Weights of a small transformer language model.
Size: 6 heads of 32 (2 for keys and values), MLP 512 SwiGLU, vocabulary 8192, 7.48M parameters.
Architecture: RMSNorm before each block, normalized queries and keys.
MLP neurons of a small language model. Each row is named by its layer, matrix (gate and up: input weights) and neuron, and shows model dimensions 16-111. Each number is 128 + 32 x the weight over its row's rms, rounded and kept within 0 to 255. Numbers have three digits each. A neuron's up and down rows have the sign that makes its largest values positive.
After each neuron's rows, "fires after" lists the tokens most often just before its 100 highest values on Wikipedia text that the model never trained on; "fires on" lists the tokens most often at its 100 highest values on Wikipedia text that the model never trained on.

L6.gate347:092127189173153122132117129115072132130122162114136164121115134154157145078168177187099152089136090150186149109134144149144144104112136187128180126124154123136119143144081162151076147084147137107103130168153143126161064075145119124094064137173138057097155101163117125150151146137124182134
L6.up347:082148117140157125111082125093136101104154150127112137141121198132106070139160101108172127107189135135198057112087113129100175157123175154108109161109119097116137159103129119098148122102140163164088128071103140130092122181121043120109136164165132076135079138167113156182163074175115108145
fires after: " in", " by", " of", " Released", "na", " to"
fires on: " the", "s", ":", "d", " sq"

L8.gate476:132161095172168130147122123086115143087101152054148160095161146121109106133092132142144165134172132159145162036143142182082178117137092155104128188132184143145114149113110144191093194170138094045097166150196150159151155125170154101136122135114120081135141138074173111138101168104123135157
L8.up476:129151141144137127144146119111136178089095185117144128151105137115073114155106097127174142181171138178089192074060188121132119194113171145093181098133147121169152163132120121123069186125190152128115151170127169124104163072141135130111145114162153108088181095119159115141095139147113114199
fires after: "\n", "%", "s"
fires on: "-", ":", " |", ".", "):"

L6.gate225:140128128099109088154155130083102142030130089102141116181167187144127115133146159127121151172205132114092157091142188120104154176109115110094157169143117107136052098158125098193129183085123133110116139189148144140126117091147103143097089137093128115125151099131158129127136127122126136142
L6.up225:163149121082097114130113124112175137125099149176193109159235171143119088155120129096131098133150138085043146119133173119131145110046145095093131133162118157116106119135105116147111156126112140107154177185144100192151130074146092156091112164119128109122123153106121102108154107095153113102
fires after: "\n", " ", " =", ".", " Votes"
fires on: "\n", " |", ":"

L6.gate341:127114099197134101140113143140091120156123082101131131092136089116158155115160169182106173083113079200116132124116129130135103120159118122166156124165163167121185110098105161112054134150105129082141131162130139150145109107091153167204097139113094146103145120071144102128106166131086159129
L6.up341:124157169182130152136118117152133141172090101114121092140114109109113109142152183163149107126103080221125121128088086133128157140157093098183162078120168145142174074136169097110105107149121104122182131092124122200113148140137146140181136186152110167101060130101141118168115188162180132143
fires after: " ", "'", "\n", " \"", " released"
fires on: "s", "ra", "===", "im", "un"

L7.gate70:118117139107141103123096135129077116142089142120078139150124128174110094149127130098117141117138139107105114063069104087147095143153136142177166154100153170187106096196113112163129141083136096151097122114113137163117152079115096106094052088195143114160139110154138102104137189100089104078
L7.up70:166133181143047154125088090125145114117147175137102086132079105152111132144120129163126127165163133109158084103085109134165157152111149148116141111097088156117143155093127112124134077138172132143172120140124081091156078117104149121103141168116166120151127126118061123081104136196154131054
fires after: "0", "1", " ", "2", "9", "8"
fires on: "0", "2", "1", "4", "7"

L8.gate32:128075147126121148115138082145122144108101142134089180096138107151112109127090133165141186178095125144100069095118116128153128131191087149137212099110113156182103220120089131167127141135115119106149162129110169117199110106127126122133095127185168133113205181156125087144095172155061155119
L8.up32:078158147126097101132140090179112127147160118133148159116222159160126125159123079152130167176114081116141128112115124122159168096158100139123163129131093112150077152088071103175123065097123157129144157178065165123193143127134083168098135126110098076101109132175133170117088094117078114128
fires after: "2", "1", " ", "3"
fires on: "2", "1", "8", "5", "7", "6"

L7.gate101:155141147186109134129147131134133174116129142143123152151097109136129161110146201194109141086102046075161188135175134174056093128159145147132129109134139143116123096137087122138079106150112090156190122190153149115140093081211081142127104128132123152137151176142120139100134112099114182157
L7.up101:108138140152155073133176145128118108106135151098132137126126089114179146076163142149109146078128117084166191168171119134122130133143143139145128110152240084129146110190115102143082100083145072128154094179123137126136123105155077123120111129084089111114127104127145176103088102085124123118
fires after: "'", " on", " in", " at", " of"
fires on: " the", "s", ":"

L6.gate132:138143137083112153172139154139139152088149131163134140158144154141166174095198109129137137022154119099151171173100135156129148103130192153068119128186064091112121094110087126142150114122156185116113132220161106076109121152099119191151110125078099125149098113131112114115152110129108139148
L6.up132:181165070053093114164158176160124064077138133113141167171154133119157116128068099161123157155110125126176160147129169138143135097107148120127102156156071127123134177051090163110113126067130120146093124162107139094113134168074074137074090108144145115126103108174108105166097116068166145132
fires after: " =", "\n", ")", "e"
fires on: "\n", " is", "je", "qui"

L6.gate193:110137109084136080116124105115157111176097112120153141130088117179142110133179172120122110094084082134162085147159120105159147050114077150147109110168149086152122083206119133186087116178120083091109171125135142096148135094117097153109070122175119142163145184143100132139164095075187114153
L6.up193:170080190141132126089099120144201154164097119163166132117070140137127130178205129133126132100133137139125108092106120137163148175084103165124097096136117131160157122123113091128118102115127107180146099170107162138137137122118097129109149159095123112170052225125077117154173106148123137070
fires after: " In", "In", " April", "On", ":"
fires on: " "

L5.gate121:126048205088121112112120072134073035115055134132067154167171170145111174120134178121116128168132116081100180087203116099144151094111098127143125095107121122173097047108128153163153121151087081154115134163120163165152108098147175138103094145054062167130130082131150077050133174117110150098
L5.up121:149118155145148098095155069056173158158120147186183130146058107125121124129132170141121141118179127171072174147138102134132102060082099097126139167152065137104157156103157124098158090180129119144174159141142085206111076147132099144158111168147161130129118192117070106141104156101145118179
fires after: " ", "\n", "Le", " (", "B"
fires on: "e", "se", "y", "1"

L5.gate50:112119166123132119113150163152111129115094102152078182154126139174161141146124130098134135101157092102133111082134139101110046046138098189144171145124161113138098044126116194182117082104080026096174150102090150148118168101143104148105109094181148106139216119149155083128153156100097129121
L5.up50:104150110147142082102164111159144125128110155152112189166180097116165124142110084137129160110163177071178166121145120121137114154099107160164152148164146147076111075097120140138136136143121135103124127107119100165147165123056082187088112081197158121145146084107172151186110191122128119134
fires after: " ", "1", "2"
fires on: "2", "4", "1", "6", "5"

L5.gate284:109122163120150150102120132149114137170109141091104145097168086084074164086132180136146130126098123182146132133118131135202124091133134104130188174183156086115115135169055131118083165124131089116126132176112149068095154109120200127175120087150052096053144151121164061108086201136129144125
L5.up284:073096093159111120063135173095100079166136114150094167192176121145176133141172177168092151062128137131076179146148138139154097122140078142113074080143110078133116109149106142114120173112168144082119155099096109152078109091145096164158126167159085090122179100155117146140049102119110107167
fires after: "1", "2", "3", "4", "0", "5"
fires on: ","

L8.gate18:118144185102104100098141098079158128109141177125091165136128103126151159121154194098090114133148103111170127167116103162116156090154101113122182106123087091146143098104137132111110097119136129037133166097093199168183134132152136131153050158172173151184165160158062139110135131175150162141
L8.up18:144111176118158064103191183106133069129093156154093115178143081094063118114119170136089096100087132108113164198089105111105146100100054144118149098162099119094133112109160130105177091077111175134149139117115136170100171100151112114107115147179113119135190091173114147193139149056166140104
fires after: ",", " in", "born", ":", " born", " the"
fires on: " ", " San"

L8.gate451:153136108107134122133177103139090099118106096137085194112161129121147115139158166126122127157134150140146125109116187160164085069092135083133187149126179118152071134199102139129144128123107091099102120076125139116166172106122098108159074153164108188127188157113138106092129113143136177153
L8.up451:186117137118141100143165096114137180164156135121121088195112110080149099131130091109135080154105119118099137160118154137097131100165114145141151156130110173143086095104140072112125134108118103102117177158152115178084144042108136086087113111118139154166147163086138103120167103110121134075
fires after: " ", " (", " the"
fires on: "1", "L", "M"

L6.gate45:101202158114095103193179144156103114131137083135136132140133179170126122096157157098120109130143097093144103121175115144126144132070131123139159146135164058157106093157095153103119123132145115100132136123113153174140170119164110091104124183136138109068171150074149078144134166113084133162
L6.up45:156135153135077109089118149135154174153128171159068158074081133142150143144104121076145156117131151210128115112057116044152109126171105127119152103070141130115204174114145144174090110102108101141129131195155095071194128178073113169127119086164116120175109129157132151057167176101133121188
fires after: "1", "0", "2", "In", "9", "History"
fires on: "===", " –", "9", "8"

L8.gate341:086104176100146198168073100142084082109100161093095134110180157118102146123118136135100134144199101115141163132140223130155180167175143143140117093114158118175101123143103145101124143162102056105068147067147101167140105143134168124169099075065133084054125110191136133088114147150091158135
L8.up341:150095146071124128138142114163133129115152174107080163165145151148101132150118149086145056158152129106127151192142152126065151153077130130149130098096134159091095128156182175058104093167128093124141163087101109149157145138077060089071097068125158105178114176115100068112159109133100149070
fires after: " ", " (", " It", " was"
fires on: "1", "2", " has", " had"

L6.gate29:112135172178145115125120113134139124108106089105090184141132141183137160114127141134074149111158051189164140132160151140142109107057123178110187136103131124174127103144073157136082116085131135136172169144132176142198046143141061140138082172128125086094143078173124123092060155140089166168
L6.up29:124102081111119147159139161093088142141099148088174136077198112102111138084173161151139168122102131113098141115121172150095125137208145117163155122179137121122122189160155152107138191174114120095074075169156070066074153105152206092174092055134098148147187111091106108188151137119158172111
fires after: "2", "9", "8", "1", "3", "7"
fires on: "0", "9", ",", "3", "8"

L8.gate65:167136139117082137099089100090108120121120139143106110112073189125145117130110173120151100089218157114160090095071159128100150083121087095132130131143120150140167129126145123159096103095173114110148115213091084026153079183088122116112122134119124157140108150096113138139160149216157141117
L8.up65:111111090151175148114090148152138118062085040127157097116109145114127081125112153140137076164064145159054165082109127147122103115097080071112123163173157126112098151110112132085099136164073058174132112130172142146118129133112157107155126121126098220131158154069203060145123142063140145088
fires after: " ", "\n", " in", "-"
fires on: "e", " |", "==", "\n", "s"

L5.gate232:136080178139124136137152143139058121163154198143116120108104060160103173105173192181165169126101076149124129115125142161174151066116093106143129150130093047134124113182133090167098105139084093105122111116133155116107155102128133179157109155143079125164110167125115171129125164104138157143
L5.up232:077113150063138096155178158176129074179133151157066151195097117150144107139176140105131141160055149088123134163156098128152157142135105141184092056114094125070154115137135105110151116146169118118129131124084139124136111082146112141080112172137055099103087120166148163185177135116157119155
fires after: " in", " on", "In", " In", ":", " of"
fires on: " June", " May", " November", " September", " December"

L8.gate211:083086107172189097079162108078102153135106102140182169140103190111132132117115184120077116140114092166099083092142138134086096121130097117136129094129143126158119117201118164117075149144151139110134126068074132127185114086156154145170090113175132159088178117136138134099085152126130161141
L8.up211:158181117118151174187085090123107140178154080112100086134114113166134120125076144097137145088225190121146110094193129121112110139157163099180150158150137141147127120179094108204175185134173111084067138150191107135152171128158136149183124166123162128105144092135134177106108163076095119132
fires after: " to", " self", " non", " semi", " km"
fires on: " ", "-", " \"", "^{"

L8.gate388:126168110092098082175115154161116149090082169132144130122200152144125150073158149100167110035122152111139152108116118130124129160143160127103140166101142151152094058168133138077100087147164083148154117156087110108099120120161145072125145152115110110077124116063084139131138164145155128116
L8.up388:114122113096133102155101137133135113162055081131161095112124106130110138057121137172121137124155105097128139124186091148119123095161174121153119122134079110160079069174091115093111107101116114103138037089122186150137094049186102119123140199142210078085115157136118148153077126144120126151
fires after: " at", " of", " on", " the", " near", " At"
fires on: " the", " same", " this"

L8.gate183:126118173160142176167126153130093091141103134094062168188122142190150161108122189085084132110208136107209136159150115138151086108110174121155150107099150117136073128191160088120111118130124047137143085045144114151149113121109133130136071126158132148078169096176116136075140160151121151139
L8.up183:160137159098100110139094114114193169121146142143135186146037122184141145097115164155134138109068124055236127182133084142166063100105151098169130120192136068097084075084145136139116070135121125109161106146101140126150186147158076138125122178142157156187118183124075157118149147104165137134
fires after: " in", ",", "0", ":", " In"
fires on: " ", "0", "s"

L8.gate370:135137183127155109072129100152126105164140127123114162098167089096142136143129168125043117147155110152091153119171196131148077108131134182150128073084161163168142134156107145147125128209075098119139160086169159140115055123180183126142111129145092107073169126162131163097107159132053167116
L8.up370:155131142071140161094145146197146137127114178171146098147053112119091133137120100123073127095135137109126124118087130142117100070155067137099132112142125174091136142174158120146097121183057102165120136050177128142123180093119177115138109128197120182143168139152151132145120162118068159126
fires after: " in", " In", "\n", " until", "In", " Duke"
fires on: " the", " ", " of", "-", " their", " two"

L5.gate488:142117164067146072147187142170080108139114118119101197128127120156090125138139175192122112170083106130115144137145161156219162063121101150137216139132148146136071118105103101143132130069103123106144116103122215127148128131074154146134121113187100101075139170185153083162102197107158172108
L5.up488:127157140073153091114193122140098139076143100151094153108057137157092103100083156126131117138120122084138080169113135147150075072140128144157132151123036137130099144074114112138145099131148093166124159074111113103062132136087083156152150171179082107120202131157155108141148121095099149094
fires after: "8", "6", "3", "0", "5", "1"
fires on: ","

L5.gate171:159122145144150143121040162054093176165122106119141110094140196109157109103141133147168154106113118149066161123105146157109110132151170076132129070099100151137146144156116115099098147118154103140137111182115165165090113084132143097222096093160156143179128159104106208149109092111140147146
L5.up171:131123139108099112120113106128198183127113135103092156136092213125153139118084054165154132092150147106121148080126136129106141136148149102103133171099155151169102143143114125194131139110064168132177097190194168080147154145159109106111138147082127156163140149106128171092111166123139127090
fires after: "\n", " Result", " Rank", "|---|", " Category", "|---|---|"
fires on: "=", "ed", " |", ":", "---|---|---|---|", "|---|---|"

L8.gate92:149116103148145136107120127069105159126169109139111151129109125139154173123117167103134144111174116138122133186149161153086087037116106097120181106155119115118138097163135106126152145120133137101049142103166128122171173101167105085120095092163116178140221065104128136051147161155179150125
L8.up92:163099063175139162121072063123159122102149159139138130115114164163102137092147106178155167093135178102107107103113079119116138155103097130130100159152137121077185194139148141124143133190193138102109137104140093121150098181133106158178118136098164131138078139111058111082154120155122123188
fires after: ",", " in", " to"
fires on: " "

L8.gate365:116114167095118131214071123189110093130110169167090144179125095095151144111076147139134159115124129128196183132115135110168060100095068104143136100081091171102155128092146147196129143149133076142100172131146079076138144108116170143085121114194139122140216092168128169116137160099131158073
L8.up365:148199113089086149121129092107172128169174156123137115132074167085149170120118101077104140095097104076178187147091119139146146099113119148129116091149075075098161064085100118145109053117165153083124119197129118071105142114118116179137142176142147111140111073081131155130141121085156107118
fires after: "9", " of"
fires on: "8", "2", "7", " the", "s"

L6.gate310:076049094174067088132081095134109111139107113136151153119131120162138222168154193127094124148107066164076170101161139138119170110115133154187185125139160161133116129128127150133127160145116064029076123154133181113177092117142174130125101102128144176158154146149135110122091153161111158202
L6.up310:056048084146142088070059093069119089145133141128121096094118077120122137169129173098113107158126127138103135073115100112110181118082166139192117143089168189137164135078176130096146108146124090057141182143082129137189132171110159155141162159117151096138140145104142087107129171133106108117
fires after: " ", " f", " con"
fires on: "en", "em", "s", "ish", "ve"

L6.gate59:073114128148150102139113132148136166169106159126136143089095108100098154082125155146113150130090068121133176102119180150080091080113129170168164167120160156176135112135089158115065129147117054074115123139115083076135128114136178094121079079125120081126185137114142094148121191104099175135
L6.up59:125078092156145147071095091150167116148127115159106122135078096138081140144115120125112103102144083105143188073082147146081097062102113193108164199148099139116158112073161135087090071138175061062160103110100110130170107164095209131134097128095136099147118085119127120073103174114120139102
fires after: " ", "\n", " |", "-"
fires on: "=", "cre", "oc", "cor", " Summer", "The"

L6.gate293:106166090100107139174148110112078181123155125148197126153125175180168142100118145128154120048117105130138100109116164161116124093136104111125134115093095147098047142211104095153103143158218150145138139186139109095136106157125124155144112151148111125070164128143120150154171123103109127122
L6.up293:159092154116124158176083083113102120059116162155090108191115165139090113083150111146079142068140166140166085144130123173084077135147134100137137185109084162075198196142115123100116120087127159149130141167147181115103119108193097157155111134168120146123050087166082168146117107153104144146
fires after: "\n", " =", " to", " used", " Ministry", " managed"
fires on: "\n", " to", " of", " help", " helped"

L8.gate416:075115102174166080122134164129102157079111142112156150040102090120141162103147138133049141125164000199122154116120173108156147070080086176138129096112163147193147137137082177118080166145151137098125165124106130086083118079159199098104119137109116081143191154122147129129129131149129147153
L8.up416:157148098121177071156230168116106142107126106105107137107105113071181109110145119126123118077099053116154173125133150108124169145140078203158098094092131138149126133116063117162064166120102155129114175098138065122055090078160205122121130125116093107099144129115170129144088125100103124096
fires after: "\n", "4", "9", "8", "2", "6"
fires on: "–", "-", " and", " km", " |"

L8.gate275:099137078138073128155165117164095133142108123169105173094135147125173120065166135117058139112148104180131073112106155104161147055105042175151169109074129148172165114154129128206087149125151158097134162179129097111141126137138186122103101096175162073079185058135116109135118174129174127101
L8.up275:131157120066118111203168173148085171109106173094150116100068157142133107041092112157090179176099128097147105132127114144146058109098119161093128101117096101149103137077100127165082139101115093119096122189096082078115158086089163156113130117180131111100162133128139140144093182058152128151
fires after: "9", "0"
fires on: "1", "7", "8", "0", "9"

L7.gate490:105151146055144138122129145162103147197112103150127127170161150155134150146100167122105173133070068149116146131169144148138088112127137151179159134124217133206053108188105146123095127164095069100117115160144168081174140133162147109125079166148108116126189132142149127141083168112118163108
L7.up490:164111188154126126097126084109097151160154083124118088151112122086111103154075165107174126166122197146050118083095135110111123122123089057088123173077158128115131143185140105120152148172104038168141148048127114128195127161155123080107134140183093183106162153106135061073128178147104119119
fires after: " ", "\n", "0", " hold", "%", "|---|"
fires on: " |", "---|---|---|---|", ";", "|---|---|", "|---|"

L7.gate430:197126119200107133124149101142072108140118132063109142120092105090154138077141187149117099146145158116157123077133176120143144083123110111168203152115166156111093081134103149096108171113080107116129109087108084077136123138104114078141102081102087144094162076106140095108090125138039124143
L7.up430:141124133122143112126152080141168143164148126058048137178129099093128129145116070100143102136168147134081092120174165115188074123143118133156169163101186117125080076140104105145151099119081149150113160122187138092158152095130078134104121030168123112078094094153177109149114181135156104126
fires after: " ", " a", ".", "2", "1", " ("
fires on: "1", "2", "7", " one", "6", "5"

L7.gate99:120144134126148077079056119115089158099053137136145159087138142153091163125124139198098190114124077184114122072118140150095114106134138171155163077066149167157129162142119148159107143177102085111159165153131137100125105099145142118179095121157080127116169165092131087093109170129168186126
L7.up99:116109074098154089057091159126121122179104128127150154071139050099084152162100117168099121136106183139100122064080161110190133146097109139124129062112206131136108198138178121129107170224082122141185137087129112068115131116131149051108124116153133129174155167099142106112130181139201137061
fires after: " ", "\n", " until", " of", " (", "After"
fires on: "ac", "-", "ar", " his", " the", "en"

L6.gate284:068103121134160098162127127101109123133140187112156174071121081129125149150127125165157191110096104166158200149093112106172133183107143165108127138161165179161140136151112124105096121144077049152090132121134129096139113057116170133057098142164140085148103155109126085156103183151103180132
L6.up284:056094126109110081130148076095156047127195097112098146136069092134127108159139113162152144083147124184233138188122065107168156147126149146184133139120106140137174098141146068114148075098151111128123121102076177139155151113145168140110111190169106102139064140140117137151148147151117117117
fires after: " ", " in", "8"
fires on: "'", "tri", "dic", "ve", "avi"

L7.gate142:098152117075181085135141215068106123116139112095098175105201093096087129134138125148137167089104029136149177170127144134123140130102163172158158156148174100195088117128087136142113129076101178093120148142094153178120127154142110115125132141122155084164126106141160146148149089146144133133
L7.up142:122063083150188104135140148123077117140137116056115124046145112124074133096117141127141142121152180163106146125113148097099094095146162115084180172115146170098108172175137028149165185143097154163073122091129148054099105133118141092109118130151150188116158120162169142147132156151174112134
fires after: "2", ")", "%", "6", "\n", "8"
fires on: " |", "."

L8.gate355:108176151100127153098117131130116099175106117146108127115095205168187199155146110166109103109103100077164067089102058120135122054080174110099114106118140095165099097112165154160106084139144144049144156121103136128164133076090080153104122118153163104130128158083126121100174157128145113092
L8.up355:112137118170112183148125150179030125117098170118141122127072154142165196053126160140103135065110167119148128087134114134100093095206111077101136127135129096138119136216133091172129107115149061122149141141146150081145098058176139119185136221160122168110142139109058128123129175105135146088
fires after: " in", " of", " to"
fires on: " ", " the"

L7.gate257:154103163192127165133084086129125142129065115168142095090126138136098097150215152188110142139149094160112120121118110139116127138143087104137179097065155118165114134122095108088083122107129113137134132114114125108102104110099136086170119137144140189121088183146105108115095083161162125119
L7.up257:120087121139202130083148105093126029093078118149134135048095080063116126118167148131139151084146140120132074117086064142100123133153097181160135094126156159156125122131143121106098135192049091180157102101114120105109131087172140173160139100118143097106135125106176128127153145113111123137
fires after: "-", " \"", " ", "^{[", " re", " un"
fires on: "s", "in", "re", "a"

L7.gate131:148179128123107135123162100175106114107101114126195143113129062155153161055102145155084152093166141109167123098207117150142096098117103163167156146108114139099142163093081109096072135092122123090144108131126099151183164131124155167125134130191142077090091072108123153131131102154122122089
L7.up131:170146097123159082136188132184069081124133124076123125144187136108064135135158131131083167100123161076100131112129149114132148075178111080094117098187135117084103113106152104126115152166143090127128111221139141074107116101135124116160114083139091103036168088103174151156113134174093102122
fires after: " the", " won", " on", " at", " out"
fires on: " the", " same", " of", "s", " all", "-"

L6.gate202:154090116104149112152118142130104131186064143067128183100116169123086206080143159080089121147084089146126111105150164147149102058120127175162171112063157135182098101145107181182108188175068102085107152100132133036169099101173132102145079093114106091098179142138141156082129181107132166144
L6.up202:162107101104132141119109082140130124194123177157115096069142170068077166141096115051132091136082161102107113105095114108130116061114158114100083122110122094120123128109173139155149156210094146110146145122086074093136157145087135112127167092069137101141096181097112169058177136103144087155
fires after: " ", "s"
fires on: " and", "en", "ad", "ac", "se", "ar"

L7.gate294:153166118117098135149099174155155093157127166119119158134121135175087184122166110134080109114169102117169118107129113120166130120148090163143178106058120129127114136128114199148114130123134164083141150210128166061151124091128096116096102136102175102129117123113138136095142163142127135133
L7.up294:189153171162113133117152188124148129192144179133120124147151128165117144188146125108131130088151129097181158115097105070176130152144099140130129122113101078096119129103125120154124148080177166092122120173098107117104130085070090187078093096111128060145109098181130115093165164132107119138
fires after: "0", ":", "2", "1", "9", "3"
fires on: "0", "3", "5", "4", "6"

L7.gate84:111115108118125074121060089101159134132111087095189107152154110105229103101136183092117143117118143154150139123207148143117091148053139129112111149144177147102104128154107102145090191072112162132161087208120181128122125181187133134168130191152059155092132095099097095103098116135155137115
L7.up84:190054163162157135057088138090134092141091157169128154107096095098095156198156186174115157127135081144097140137093058126089103111145128162164097101148069138123136135083142150087129090127082118118158164136155135146099134151161129169088097153050140177166100159156103163099191131108163119149
fires after: " |", "\n"
fires on: "\n", "un"

L7.gate152:099136166109149069163164155143107160160116095141128112129115101124162142145158184188142179139097101155146201107159203177179156160141065142134143157170164155143080167174106125112126194146060101074149099133154169152093131131118181121137127136109095118122138136088167156154122132087149151120
L7.up152:123129133138150107134136165111160210143154083149108152163079106123167122155100158142149124142070101146161189153149221139184128131065109140148130126178140156124082128088146134161075192130078080035130153136119101133107155191097115145157124112144116118131106188112155152168177076080143153134
fires after: "0", "2", " ", "1", "4", "3"
fires on: " |"

L5.gate196:138087080155148103084126087178088150129117179137103184088096097071092158142128123110080170174093102163111162105104193130136163121180118144109148142170134166136119174125098158079097133184110084139150114155136122107103106132128174105164079069102132072115181137086140102115059173113092160115
L5.up196:166148182114197095120195163090116084128123104111135112116145123138159113123110127126112160113099189120112162182131054142108139102171107111133111130189141129086080085154139152151120124163118116149142139075133163121118131180128092139147122064205148135128185145149136134191151134073159124148
fires after: "1", "2", "5", "3", " Released", "ia"
fires on: ":", " /"

L6.gate230:128084140069121131178140145129069148102130138113081138134117119131106197100134136161078210158133132118068133147184151152176138151165144189093111133127155166168064155153050138150108188129100078131128158072175155075109117114174178109101127130136108141068125121131175128145129232128089165169
L6.up230:130037130116188136109089129130076115095091171139095103075140084110115144153103136176075202153109156127102109172170060105167126108160160157119098100108155160175125178113106136148092164149094107179101172085156123036097134147134210108085132179121123130114123160123147117079142200129105142162
fires after: "6", "4", ")", "3", "8"
fires on: " to", " and"

L6.gate257:135134201175133061123124146169154148154123167112124137171148085117123153119140187149097125094105115126092191073077115119194137125112107142166156053127098211114158141123108105183125106111120101122152091117108072107112110107135159155111059095142109109102165099172155175176069123132101127157
L6.up257:168125171161145069097069128168164166177144137143160101105162068074093144134130137130162111097115112162096214089084115110167124134176119106125132111096103155092167164109116070128154086142155102148179063121159045130119116129105177165140108091092112160136109063158126183172052150152140130139
fires after: " |", " ", "1"
fires on: " ", "9", "8"

L6.gate390:117105099156143109148170135132133111154048145103145187100191129155114202155111154115086091166163098150104182083165155143162125131091146129107165157161152107091108155133067190143156167175114146141087147097160205113119099105148155109099092116131131105136195175132117096110110182147111165126
L6.up390:149131114168156108128094092134185133140107113132135132134177108107140144148117162106127129103160182139130164074133132112182117145148162125117150167175191134091152155117108143154173168171084080136140145095167189132196087096110133136105092145161099118173174137114135088093156176100157137068
fires after: " ", " con", "-", " as"
fires on: "en", "sur", "g", "gre", "ling"